From a checkpoint of a small transformer trained on Wikipedia.
Architecture: RMSNorm after each block, rotary positions, untied embeddings, normalized queries and keys.
MLP neurons of a small language model. Each row is named by its layer, matrix (gate and up: input weights; down: output weights) and neuron, and shows model dimensions 0-127. Each number is 500 + 50 x the weight over its row's rms, rounded and kept within 0 to 999. Numbers have three digits each. A neuron's up and down rows have the sign that makes its largest values positive.
After each neuron's rows is what it responds to, as a language model described it from the Wikipedia text at the highest values.

L8.gate167:453474391550490541484455476535521529557562437488522360495482527558463523524530548516538515519526425476499567540535532515577463512486468571488493531547431614499449552493485513466425488606543414503608505413570418442472463533465509463471434474532526628519514581405480427524464519505468528578510494475412584513461528566557471560607500434426520426499503518494478514464534513515446443554344
L8.up167:447557585525520464486530538476557555486572443569526572547417530599455539516533490475466468499403590496524539516429592450569529402472492483503554542440443512558502484380610501560483533576515533548556533503556488513487520486496465538552483581516455576517465497522485547506550474514555549551461499472467505443456511367454486475533533520422565523478485482471446576505507441469492554536516
L8.down167:525510463604463465485487482513515433498485434389504493463533519488498537527483475505490475545508533445558482594542483437588535507493575466432435464574440542399429532579445557589518467551417516387494484498436424500483589477447527544430493536445501508456383555455483541506476460558514478494550558465447578559561491572450552491536439499490527481564505447577428499577583482518437393518455
Final pieces of names. Last word-piece that completes a proper name or title split into subwords, before a comma, parenthesis or pipe, e.g. Redm-ond, Bunb-ury, Götebor-g.

L6.gate386:451522544568544539565514473447488506543438501464465498477527558453457587543551436450546470502396606586470512502400525519422464499457526488494524525491590540478489458482560478452528472497453504565421492576465571386388507495453535563433508519529516470545558499565506443454577454576493431531555496574479515478356468483490561402448502571606641492474582495488475478531539488460553518542514
L6.up386:459515540399616628468460515472588355533483467507481535650513513508568415541480452601511478580551484496396481444453512596466630476591495465543580509418478498505565430481526459491471519486454498527527523569484488486499514468505533538506529543459447546524448510504644462446522489498458473581559503587437393522472452496476419429542460456507472510478528493513454487546507506416488503585472
L6.down386:547397509557533516570579494517442556525488556382554491421490451580517566488482435407502467509581338454502490506463444518520491545473480577520529562516533583544531546560511483445489473481496536493500484439585546545560496531424577562487611582480396598531480425584536481455426531616442515364523604449545491574495465461586559473510566487525490554435582551411471500500502472544558533560526
Possessive after preposition. Mostly his, their or the right after a preposition in biographies (During his, Upon his return, After his retirement), plus first fragments of split words (Gr-oup, a-steroid, S-oundtrack).

L6.gate508:546537521491605572492453521479443566437478487515525533521547492484543460460560559572548498443530496486512435480615494430501507396566403495532549464540544574529453611561563483456389587465436593511538563547591413508521502510486510552549506463539384484472509480497458477450521483516420470424437400465491534551532486510505536433517499443570537486519543590544569414491592443471535401494489
L6.up508:530642479451518552591509540425469474549518436503610559499488476482498517553518601493472488449492459487582470498487565445555464578485500555527494552410505494509409478528498441514514560567542469470406526477513474483517392387469464416597584494556502391601524500448479495487476457532446494520507530471497524489576554574460524460395521494495516524538537576511558515459446405453427545551376
L6.down508:458439521421527563449521508432518614474530554627439484506507457422435547502463565555541581440501548512451450542512525516465564496487417548490606405533561475499564501483489557570485507466445473433466491468570475444491535513492528456484504562498523537468422473515528514520453523437477570555452534501602484546530577520587473515523398499424566421468479380458517461548498446448552583468540
Pre-predicate adverbs and conjunctions. Mid-sentence words that set up a coming verb or clause: adverbs before participles (usually used, rapidly consumed), copulas like is/was, and clause openers if/when.

L6.gate473:481509492507562471436483557464617615517551483444466508473552476515410470497472496554451535479462416550518547473591482498535544493501462497432475520463538502514496524464552536483540585453575553488527610440491505458585544510559590429495541655415549466530514542477443598465411544498471484460442619485621490503486558506491519548500524532429474618573541450456532505567493431546585485547548
L6.up473:469404434476498545477489469569489494456472494407474457591511557542469561440484518512440534422496497493540416496530566479452498557556430471514465514472483450501493468518544582509499549502464522477596494444486549485467507473494568497421471484410583546417452499446532457486481477602474597478464570478554463546501575436501546500465506528431519581551465504602470551469378507515483467487460
L6.down473:521560531512510537510441550542518628542497504566509466497461529420587528530474488503480378450487488419428539484447504518478530505490546583400543488486548538570580470494506565488533563555610448517518587586459463489479517474487495486490509528459460500422539441525427533544525505546505515592584564507530536504514537587511453456476484445465438558468432436552508522508550612527551505523464
Token after proper names. The token right after a person or place name: possessive 's or ', or the first piece of the next word (Kendall's, Sangli ra-ilway, Keith Gr-imshaw).

L8.gate15:537478496621422555508536517461575516551512629528465483454426519458456530498462475460545541486478462426507520548417498542503510450518428436473493511514551540504467412576508581586487420530504537549432557493499476451470451512416521475593514413557435497544430467462547463503468527534613490605449480478495449437476548505499532453544487500566523513457511555471517469547470554413491434500453
L8.up15:505455462553459441505436558517433420519547438510403473477489433482419487561507531491401512438614524432533468613487436410479480501442479517552556409496512524510411480573573547488476419522549540486458506509448496490546507471517480454617468525553562512540423450447455421499487519495621427323483530404512487495509502501477549507560555532525474443445528457482551439462553406474505537538466
L8.down15:479601450445464590526560452476493502476457473487569442559547453499615535472482484507589481476564496482477464578558483461536511520506518484549491520521436453506460558536488529460455522517494516488524555534543506572469485542550583558458540577444554545450457526565513535532487413381396622520507532599493479530525507471574506532406447409480477491445483537545458466518482461495423485513507
Encyclopedic subject predicates. Main verbs after an article's subject (is, are, has, have) and word pieces of Latin taxon names, such as Amphisbaenidae, Plesiopidae and occidentalis, in species and genus definitions.

L6.gate165:446529513460507419484476465515659495375484476558389631491567563465424385514504513457540502502504516460423538471493455468509600514536549512525472471589461549485447515555521458575510517528464534561494458487594534477503452492519486483479491569516521501431466488466455467440538454504565463549526433508527553541498456525554582460555407555416609445437449498594467500564500580464450545455560
L6.up165:454522466406487506478528391499496429473461465472483618473504439437495481468453509487460496480451554518478504549537493432523539456544523391510476490450474495524493528531508523484600484481563508561565494529489516419569422544480515525465464519413521445412473552485355464599537476486498607518390546482434443490433513399466450532502509561498494448521458547624488498566462488472545469500498
L6.down165:471406641419503492525496671534497642527485541462451470518461538441573629483472543547508485474491505472400489466469467463475499500586420533516529518677524521454544548449504513470418502503497460535461473417478458457470463569537573413464594472481484559533516508548572515541575498479494536475465377525530610488466456449549568541488547557395572494446456481470603505472461404552559481593475
Clause-initial subject pronouns. Subject pronouns (it, he, she) or "On" opening a new clause after a period or comma, plus infobox colons and table row ends.

L4.gate130:468525440547505516435519503434608500475490503443524431513537596499564462556504458468487516402496592441605450490419404389451455438564474557437468524401519436571580533453495508443502590457529473505519466602511485424518514462489465603472407455501518422444511502592437511470553535442535578430567526494495417545460519551492552551543468513463546426488439474518546552493469493421571582505473
L4.up130:530518515435508519451535556482548476561558502490399406417457483513547517515548481364468439526460513497436603448452391454526487462462525552530513460528530525416501433510492428582544550552609412433404459470505381428483467476404524506518440464561548509530426522560531545494547571563466588411515541450398471480597500410478535427447546486424545413493482543456489471584414427463567505441508
L4.down130:550451498482469440539465389517432393442600482481535516517589557479449536509502497571534495524449378518436535667406533581478490477529469537564441480557495475608513574440406613479497521466460480600533541487490489421515559623497498452452499515472466525489514577459444532526462503470562529498509494439519473504550498504486555493527458543578516444510521414529504484417477527469554453489454
Word-initial fragment tokens. First subword piece of a longer word split into several tokens, especially "reg", "res", "ag", "P", as in registered, regardless, regional, research, Plethodon.

L4.gate483:466496471507472591438513526558522542535488454491539430550567541466539358504518509521485442519449493365467512496562498481461458534526535480498523441474373604563511452410598475509491449392534509569434483526517487489594554481577554506476501482435530525586452481494366542545440549529496448451468510561496467508445562481479441489491395581541465546496484514468476477390537473421481434421441
L4.up483:496456436542432559553481646571508503496473484500518505545553534526494561489497495337503507574564437391522486501562432556517487447457513569504470514461583496448511449530411612512539496526541421449491513523530445554564463519588517460562524532404528548420547526482583471452533449506598491527505533464403593499522465358491479521564546575570551511492477418488561516509499433515548467435621
L4.down483:582533444487500492498510486478475562496467550534461515465496441502432466406551469560415513471535584519468646472504527527464537557486581497496548523560516458524475488434596540537427497448470504514476615591489508416494517444489472556458531430451381491629600466644379556551480513537475528510334581568496528500431481515514467566431531542417471455465491500511436432485466555485453537394520
Determiners after prepositions. Determiners and possessives (the, his, their, its) right after a preposition or verb, especially after on: on his return, on their page.

L4.gate47:450470468479522439513507497553448532527486460521482504499531380502450505485538524509445508561469460434552475620497485545513397503587489545442517466565525508476527578489479526493452557499570491587523480500497465489423440492464464400464424498508496466367537395517477589514460395476456472591434502464450495441461502487508506382428457528429572518401469459494477383516533528557475426466389
L4.up47:491539387445504441514488450472521464512534509569519480493434475438435475447461508498430597570583592479480487465594510536525567575435489484473404507568429449554493520574539467483590507504499452644509560521444475594480494404540498471486614466512569557542536562544625469523524456514559462458480433514506498534411511501463551478479499574556570518511440471492448591581537478423501584586515
L4.down47:449530501506483508551416439520412526427560493505551568497572522575454471411496506494528452581521408535528544512476506536552457390597468487542538477463523471472497511475503438514481387561483467438486538493502466497541517562580501451557500436567420438399564541505481462458544518492445524402510474537532513429543587496475406574561528515522457450555596443542448523534473432453582513444546
Word-initial "c" fragment. Single letter c or C (sometimes "oc") as the first piece of a split word or abbreviation, e.g. c|arries, C|hambers, C|BA, psychos|oc|ial.

L8.gate48:474513410556474477457436531408424435482490484521566463510528467484481423466512492546490529444540525540514467495497587537415514444463505450514480526587421616495449479467541545411460573578368444554488491482456417603434522431429492426491440433477379534504556488404486497438525476512465531494488560422561601551421474506461481387469468474562555578439464544484515529452585400402479427446472
L8.up48:515588447517458522430394483431533551459425537509503453576491504594491496575542478409481431516446616602454578535514492521569541487536557466537488450546413500497473522542520526537496560534570542439509524468515549544473504497398393481450518435474491589545497544457488440526445429522477454505551470442484561489504468463499415480444405453543479487409482526464534535437572452643487524483433
L8.down48:472565516448487601447551511394403533526538538470400497545542400469495475452468523551440487511529601539560496547459440548453560461513551535528562518458574537465449506510406520428440497495523477449510580416450562547462545486492516423424494536469509489490450539554477552528479511587424520506396461531468613494432553520603560561459453561442490449549506537495468432489464515407559523539501
Word-initial single-letter pieces. Single-letter or single-digit first pieces of words and numbers split into subwords, mostly capital C, as in C·nicus, C·umans, c·oyote, 193·6.

L4.gate373:505475424508550499478427481545512547599479491378476435566386531508447459455560598503545567494471557592515493419451557477483556524550517464421523546515460450497559582499436481507502605530507535579474552520537553539417563476547471508475515465475424432565510555496538584522411490512514493414476400447535518616516547505532586475500509483449508523483463471493476508410439512501503544499470
L4.up373:451430533545630541397487486468462489550567514523515439400485553532473519442536459555532500499490486498517490479473644534493528497501552493428468514524506477485564490565479584557475519551521588560536359505491467473472574450478545590514521503449424512502516535509625480485437575478504466509576507469505468565552512531472453476433558533469469515524424539550560386413549431409516620457518
L4.down373:417513537561504571530517494545507456515577414458556584435480491444544496585590584427550473508489470485510574453517508444558442450463480562510535463482430484396470520530522522480530478486511478491444496514374577504426521513395482581554472628478450471534503467578590494546548555452464440501441502465438536490509539482541548469493504518536541452521494393478551504400563506572441451488512
Word-initial fragments, mostly "sk". Fires on the opening piece of a word split into several tokens, strongest on "sk" in skin and skull, also sl-, spec-, r-, and "%".

L6.gate336:436497506492507536526602429508550496483615566459476433539426528468468521561493464532398480506528516431557417490521537433477491484470462529450527460569553485474478544427483551384475545462381502526533488455566511545531461518507541508505556488522580554477513498470497524414509524498462491415489543523501540476476453432453461411546483599498386616582500560560515591528567497460563525452375
L6.up336:495584451500494575511500526502566509520456487452580525460459603513581543508477550527477444515560516488525529425444480401495495557502437509505466553451513483500522468510447482507495625537578519497473361558491540529382451574550511577468575450547575519508440488411514408553442574411448597459580438399487602507537514520511502515523452513406501464537580390480487463461413527465402515517504
L6.down336:553508543497512439555431440478501448413572476549504478479579423598479466447464414477480496451446516515504519529519506471538415404534497599465563499461497527547554405549564558522438510536493499519479619332649443472492578417552471558562427515485434503446523485464538501552542465551502497510523418533529419524469442497566508372553529563500456539478476549495494549549485540468495423467456
End of cell or name. Last token of a table-cell value or proper name just before a separator, chiefly % after numbers (58.89%), plus final name pieces (Fujihashi K, Chandrasekar) and dashes after credited names.

L4.gate203:623480510449476521481531503509402427406526455534466420601479479500477523532490526535511525592459551521527484482550467510547493473452486484545467502524464498480497407548408539467434652502474540487571620513491481548445474496481583464519503534531504487583433411548588533474482508449488445416401514531441468516545492532524487463473546511471409417525496539448506470539483453433429482453517
L4.up203:499558535511529437410438603497513495458505428515578570427519519534406558529521501494521572597400499578471528551482532439530496533440470586510591479471518483435528471579484509471536482435473462457434518477443515485504465428513524482446563484560458513531448461592495547507492535501447502504442476395414472483447469491471520553506398403506478465526425502569523475457672484545470502458365
L4.down203:407661467511508477430544472553481547412434474446492532496474365539501546476481533518535529569532516537463521484592508488570561537531510443519483414540485572462475519406524541422551468533576512490513549515578485471514605587558431433484507438504445495411467478494563489437540502585581544594505526560543535524532486486487523481617415427505565524399461479490523451484459457524492489516490
Adverb endings, be-verbs. Fires on -ly/-ally endings closing split adverbs (numerically, readily), be-verbs after long subjects (were, is, been), and word-start fragments (pl-atform, Is-lands).

L4.gate238:567570477480519463473550505513475454538474451541516526454508551563577525452554453495427423573450538540635562511491479481485523504533509462490392499484518558578526532587478566521475427487465494515487511469566548494522488574475458523416548525571440543509497502411548480536514424489502427559588473566512476437537462428476465494377490425509473529579475522355351476556528380495483525495476
L4.up238:524567435465533480551425570451559413480474460494551527475464486474558580479530409487445520563478515466601604505537521468647430496510505522498484440465352499503564524515498548471532489535476458494505565495526485582596419468577485494520511497491500437547420499482472563422528476468509435458548428509570501372533558413432474474503536484531419448564478500529394396508545451612487426572531
L4.down238:529541446577552529554517457472483508432514458448519530500474534564497507457545449373455475600470474475484563439462432433447458471511561435515490502549490533543493530558634526517439504541454516518515534468556465474491469614607408583450471545520462598544521555420469558552512546563444493541589513464515587399637478426498465511492465494516527483584473500442427427519513474492436533423596
Person-role noun endings. Final word piece completing a noun for a person's occupation or office, such as histor-ian, polit-ician, dire-ctor, govern-or, vocal-ist.

L6.gate376:541506519550516539541510405521575535639499473454483475373454417508516487390503531365476531435466495553451493524508419564455510405384440505451479444534513409508510536474540459519449481552472455511473531513552463427504515542559459537524582495571513456528494615512435541506542505513517538572415400554501488476546522407438548460565404547551493527509374460482566501454553489541421545522478
L6.up376:528623515459482467410515442387583487464470436425497543458515618474575552466482563474535393570512525447486413537540510525506513504399460518503485509509496489462469552459448467430545502481504538447569401530527470490563442562438467465492556512491483496549488403545500501474481592523449521474538474487503428493530505466512511415554554526490486504561492522490436527514454521397519515523492
L6.down376:486393493512592523551527552451459565536488496460479520552479493540515501588431423518372575494475476457421554442504534461513539376458533536544481437480502487463526623517487445487562461564508501499446570559361534571462429506517515490657425519501519500513552545504542506549518444505493459502480468525460533504486491513484608413442520491447537539536492534546498506471492540493460500547496
Word-final agent suffixes. Final suffix pieces that complete a split noun, mostly occupation words in biographies and lists: actress, cellist, goaltender, sportscaster, also mix, press, disaster.

L6.gate309:505460472499483512423539556499557558418366339406471452471452483481410445450482542445530504504549462431461483566473462482448497558515585475513471490495600479496500499509555536490459522543519504524541491523547463519471545389484469484498477483533443547543485579524539545496456349510588502513486520438495542583418502412513518493477440513506490512459408503430476529592500522404425545550506
L6.up309:499550570461458559610551476507478448532409499545426460497535496592404562526515493456459481544610407492466442520568491536511406439495408427458451400506462485523497535432491392509533488486557481482509577436520528581455490452606553507549519423472537586393572593512424477456475440446546471455517554469499474628416471493532557527434503503482454460512482483447507511448582512435554419519489
L6.down309:483498484501450534440477523517450503453467601453426659452579551517537533520464540580474540567501507402524539507514470481653611486517465404533507561491476549501566522499443486511483459524413492520476488573538569515531490499466513517464570551477492448514497508400521536459445454517440468474479448458498558428588532638479520421555471478489530532479537470527459586502541430649435490528504
Word-initial letter fragments. Opening one- or two-letter pieces of a word split into tokens, mostly c/C, as in c+owries, c+alcium, St+emonoporus, often in tables and lists.

L8.gate385:474513403509510490465419597545513473487541456410517416427422476527598487368547547542486408549535509488518485434591518466532438556489538557494585496542504519575444564543540476445453522516427559586465452496399558501500469595523417609453421506524478503416483526482572577476486513527475539471517476541544576491523448460514462593503509479497472474458467487509497478489481492433521454508610
L8.up385:486545514465475550429432440421436480508524512421491413470447434472479498493441497501484450544384449501492483492583470456518563423483539542440495502605525442575467428585526497524480457525517521529584464461432458468518431513451501512571477442527470455504482514508499452489491541491498475528540516459503423478427554403385505554565478544466458547435455489492407454446487476490538547554456
L8.down385:386505482534429463530391473501554509548459547505509486447422544432571466506523497465456510464576470329428452496515520445531591611474482472487458538444402543471564625507515497514432527516489527532459450440410427546502515460537489489524426512555502514528445455419495474525475519594510498493518532539522450462511488540563496477410543525562438438490381498430472470486462451569497535513560
Occupation noun endings. Final word pieces of occupation or role nouns in biographical descriptions, especially after "and", such as act-ress, art-ist, polit-ician, pain-ter.

L4.gate214:407420573519511465473434327509512549489459512564478569542515496520451502491444464487431517441435528516577505537545551523493460487503455448506446544579539501515473400552459520489451474501447466523490494510452550552552522492482509580539447485429524444432622560416402442436507571537431455420499496413490488496538522532444531522551565562515476551467535548591466505465441511474568486504407
L4.up214:478431457498429474466486427395560483550481477461531436545494457533476508479500547522480485586583516501491513518535615412496548594481451538450494422477545507547394434505514513537461455510481461490470401547445498501522489504494435499471502532539473436483533514472539402425400437559555463544444447410557460487497526597629523375516480481380560487385524538496476465535550492474532614428567
L4.down214:466507529542522551550447416488460429380459594527592513561549509481512512522540438447448520517511516537541556473424513523527442486418540560494546508507598481474488438472482498551417495587482479544498557496563497428551452493434583519514406444431446449444452450541537517506525587569428500529539556573403563507504487466572593473512501515560482408561416436563466568454509479424421464518513
Clause-initial subject pronouns. Subject pronouns and determiners opening a new sentence or clause, mostly It, he, she, The, usually right before was or is.

L6.gate128:491526629552456630535586501534440567572455420548541572504463535518489503474473456564642491474514562565508519421407467506523562436589531521498577538499478545512481388434464396533490538461539477533491480524497582386456472548477470429470474419558458495561497430477563494481458469484424468533521573487495499551510438463437546455473415539471506536439459504459487590472467488379438550464483
L6.up128:521489466532562442495551554501546558399499504378516560540532513507546605561529473510470482522557559513494548501506551594451505524556399508567493511539460496456401464465537520492578596507466524526539538504495498560501504508527463545544530600473539509463521521513554494513519507445468496491519619435503458448532507498628457473489476516602559437514450424505432488478473467539529535346529
L6.down128:490381556483456422405461408491533511551533417377497466563564489573456473509470528542564415473468496489619454457414562529408508467556527558502499502514451467537538557529486388469462529445518502477517488443430457502486485573427529533566458524533537453500550474489477409487523550456515493499524513456462425492504502568454467428512561422485488530571529518438465532493583536433462434516497
Split-word openings, dates. Opening pieces of words split into subwords (leg, re, tern as in legal, really, internally); also month names and year digits in dates, and blank table cells.

L4.gate372:450604501480463411479532531533590557521483389486561421503551458441468483470487452442478477510594609491522531533540576579535521527533474430531441495494497577465537508507561422486487468531455446511582501516527485541503559461517454510491533594446441542443529524512430433514472481520464360530488476379411491511480444524552501456647423571471490527526499453546388435529525522495491475528540
L4.up372:438536487502425436416479425522429447437577501490456523527553558472446424383506497499448492493408501474537449529462523570521551441599510472511475541567458527513400472463554515485456558486461602502572519465500572473409449406501569548487561524449522487541623507526506430539484504544571485525522472452506599465431456492568507516481452562459490451394427508500522504540474548526518549512484
L4.down372:549456503462507596572459616439555536488469494499435391535485438550473419565553512503531512419545505458447594462535478417520512526495514472494486395466569432554496461560457468544550461410528491452408581532552538532559493545421467517527421484541405490442530541424544556437573425476506510530426504536474474505538536535430449491563570384418507536527432463514477484536566571481552475481500
Capitalized word-initial fragments. Opening fragment of a word split into pieces, mostly W/w, He, Gr, in song titles and names, e.g. W|atkins, He|art, gr|andparents.

L8.gate127:491503444564628423517418533414498402486455513442451460585473480445575521517465527494515543544473567511545476429462468504435484534541550494468479474482541464509412469394509487563552459520449561564424528510567480445503449440565488499410500574540517496515564476491505516487530450528381495439589551563489499509570475473512529438559482468468538492523407547539410445529425489446512480496510
L8.up127:395521585487485515497533497477473496521483477508508490505518477441456502471537501546457489451541481510578454480479401503558472449637429479417534509478538538514512574440547493400472594481569528476450533409489474531536500567389473538468532411470474559433498553532553533576496505553516546509460515472605503448528519357441513365542529424494504583503451517592521468509436442391543448495511
L8.down127:522480491570439511513496512578473531401519503409585433432463520464553515534531491527497619485488504464514530581512441469527460487442476458645549456529455545481528545438570581589369432494492498459428511513522590488490395498598462445466473555465456482508507461514516545465489547504493447491514445487455492511490518537537469560436475525609517402557424637483545565462557574479527544653498
Verb start after subject. Opening word piece of the main verb right after a named subject, like crit(icized), ear(ned), ag(reed), was; also mid-name pieces (Fair-man, Lou-is).

L8.gate53:497499456549540468368562511492522458507451434553573523531540557460475546530497414484513555479604451489519546622490466513427540492482520633529439514498463538423515449423600417536555488462575561492475485464562359474572458543571464481556487484465424503470463374489510588541513471524392520614472442475482457478467527561480484444486481414511434489436441511468410598477515538521518540490593
L8.up53:592450531491516502504583538510463439467486496521450547439459532540524468428483461517543505497485512484469500539389457531571431429425283545440494536547536522436472458460590548437576498495474531579487528485478419527494452585552533484636471518587444476438512565556478474555451467456485488506614446452465482540489589389582563484456455507370515441422445562521551455424457472495420559500539
L8.down53:457426528606483557500498452463468559541510551519515434567529414455481457598533470496522478640528501391593452462577520496510568455492448557511534452552507492500481410530474470470515433451479290508492587515431496493472510532499467542394504473546514431486470498526513528561459505531452560526451509553490537531492483481503481502526615492474497516378590510469454578426538445478467443440425
Word-initial "re" prefix. Mostly the word-start piece "re" in words like reform, review, reduce, refer, often after an adjective or "to"; also are/were/is after plural subjects.

L8.gate231:417466555516520553489547604445505429464471477478426503582514538472545570447491482465505507496445447592613516486507481525527594456550494510507554527544498524469468559501523474556515500411436423486477509511393433564558485449448613647499481473510485464490545532568505496452411492443508546576559559539482512508452500525563454472514572559562517410611530425462480441487426580491547520550455
L8.up231:435596592510520460531471515504495480438513451554496533420474528500590454459448549559524379504433487502448445494401560550532503536540574427422540485418441542459514528510536500551496561479414452539449510474437471486613503569530532479569454475528373516424556553382495486450419443425443490515507483527545555420456565487431585473518562505580566444455419516514594488580474469510495586478488
L8.down231:557494494498478452401530394607468517469490575488472492542543434530386451498495555536551456499521451528579526492415539541486496529502549499510434544428543472494531486465493556455523480536506537585480462501516498513507553458533634477534579548474474500508500419542445498459370593557505416437453512517444510497502522511514534492575523488459494515535490520466450477528467532536586515514551
Word-fragment and digit pieces. Fires on fragments inside split-up words and numbers: "Gr" starting Group/Grade/Grass/Belgrade, digits within measurements, and byte pieces of Chinese, Arabic or Cyrillic names.

L8.gate413:394524503544503531491379482464566464362419464551452498545484472476523572485536554525541454546464559533510470507562509492386581580521557490560515560509551527454469526441508545434504523544468532487486588519479393467498386510403545563479434487491458484582470474486462573476445503462561572547461504497497566571458478443491562469470550521448564470526493450438496504456629439478552569495468
L8.up413:518504529515504559415400474436607554483481512457462504413557468571496537507492439399467490505499579512468572438516589467570530524511484493518477432512496494494445442534471491500490603452534509470593500527538524440457512521474505509410534470476523428426446454515577521465507451526482552422558531527423489482503485536458473508463512492553487610537416466574540510417479557452578469496514
L8.down413:541553450452502502479555548529529475474520500376499474520389504471513554551562546520457469493436495552479437435520529581499501472454482550607552458530503508517474534449447529621516556459504401548449530508488474558592575459525480553495435503454544451491515513511496438534550511501540512555455551372463491584511441486582529392470446487519550429423539418478499455574493447458572411534417
Clause-initial subject pronouns. Subject pronouns (it, he, she) opening a new clause after a period, comma or when, plus following verbs like was, has, had.

L6.gate421:394514555495435502502485489470492547557515510404533471531546445479474461391535539449545451494475387447455511521527430547500524532443492529504516491467502512428429517474463418543481572540504458591476462453515421413532527497473541482377358570544587596537535409512461504490509476486651416493465502519438468388500487475479511426559456518487504492501483528481470546518535482492491481446504
L6.up421:491455507490540551516463522486569416490556503521518429572460515520475469449522555485511553547499604513482534455560499525481500565432476566549460548548510578589472490508564493518512482426546538538536553474504561480515566531427487496545435614521531494545496496468473405542532552559434446493487496546495612521500516444456531556440596520487471500519503493497513403526487484391472600506408
L6.down421:551569518574572434511478553491533552570581548541500469495540435421554558494514453495540453626479504475483508482454479563392497336544528483413592527476562399534477600566473522491476544497569488416478464519485475549494524522504589508455550527478454616491492501481512412537496532486519509472564501517470456449570514520477507442563474436577503487475513574553438531525549470553533447558587
Non-ASCII symbols and heading ends. Fires mainly on undisplayable symbols, like the ± in election-table "±%" headers and closing curly quotes; also heading-ending "==" and scattered mid-word fragments.

L8.gate210:468439449454416491477471502533482442549521566521583467517507477476472501529443529517608509536515446460352482507504491543452400501535566477550424471497537420537486525437580512385487404548520440509489434505461442485529535450475572463520490443515512435464514447554542462386498512507548529433547505444530531492500450610568554411550512497557509589566599378395429492518481501560539461539522
L8.up210:486447432538538448532457547521463449514480455506628524451421501549468474553487473518522547542609433501420503513533485571531557491495539561526543487532437463483566580503515584524564519537559390479435451521483460372497525401462488503642482537545480504592507533476478361472615540513612569485497497443458501584496457454500527496589480451556476509570554466548585569548523553491501570586453
L8.down210:586562508477469505468534453530541542440463606381408536508469482464428577469531563454508519453634485519457480527540513487548526518475510465609497520533550513434556428565562508571491545477414528505560480426587527475498506478526464450465459479530556489467513506533540495522481442452496478456451572446416488550554575467585486531498403499479503573492505647480526480558443492485543474552549
Split-off initial capitals. Lone capital-letter first pieces of a word opening a table cell, list item, heading or parenthesis, e.g. G-orkovsky, C-anis, D-F.

L6.gate454:531487519499510515467470541564544424485506588505494542456590410462545441471570501443500462529573535575527526446428515495528488427536430547515472399526396497517602514518476517478441525485490387503519486497486507454643502500550498472550393489533503514536473531471497446431485536534529611496506522524429540483420492449568483425510499555467450537527438397504486472532527437470463484463485
L6.up454:479570520545494531448443521454435581504631475395520517492524578562492393438446517457475471615548504403466535512470415388453476521521543388409399558494561469505511590518456428482498482505483504506498524579536502561531524579477493573472484477536418511515492512414533524496482439502506563537517519567374469468487498448464558537486549418506440485554603435470498442446471471565562513537494
L6.down454:464507370536487486473588537506521576503533540462558554435481466387466560457574455503493503561449532485507468446567429503524498486519484482490497558409502531462485497598479488499580462510530488452513490522498475427504556504524526439476460544461487402566575521580432494538354512450512503473537460441480534602406492560509561463495470558530481454489456441531547495440446537577514509510566
Word-start pieces, table cells. First piece of a word or cell after a pipe, line break, quote or parenthesis, often capital P (Plesiops, Power, Puente), or table cells (Reg., spaces).

L4.gate464:491494486479522475517466474532548399455499507492546540545460465463563371538539648454420474483416532543517500450478448445517518509459532609469465528508531507560451577476562505456577468527502382482448452502531563444510503509469503449477489603611503528575474421524476429495425408497447538483513507482557527527473502459434518501479542590469502486451433525493413523486537430466636460522453
L4.up464:471575451540385446388532539524529582595463515578561624474479555414500501503473577466510590595509517588426372402504540501466425520522458482517493499508475499486510526395539480581527498478442506430507367445522461509454471501506467474485414538524513551553494485485438498569478473567442459512456589535544560530492533500563533499384479526535475496368481506522504532464513537512519492447483
L4.down464:464551567505518448547473494513498478521544559521498563447435518441485525534448521532481538445411516450527589417474439462425482520517518617552529600475507611439413501521474472519600546551434399450505490538443467444448574579503485491552489441528574545544404415523452455469452380571497553506557437501522531445564604539489528499483579522515530503544485538498470453456474419496552485469469
Sentence-ending punctuation. Sentence-final periods across Wikipedia prose, strongest when a closing parenthesis comes first, as in ribs). or Valence., also heading-closing == marks.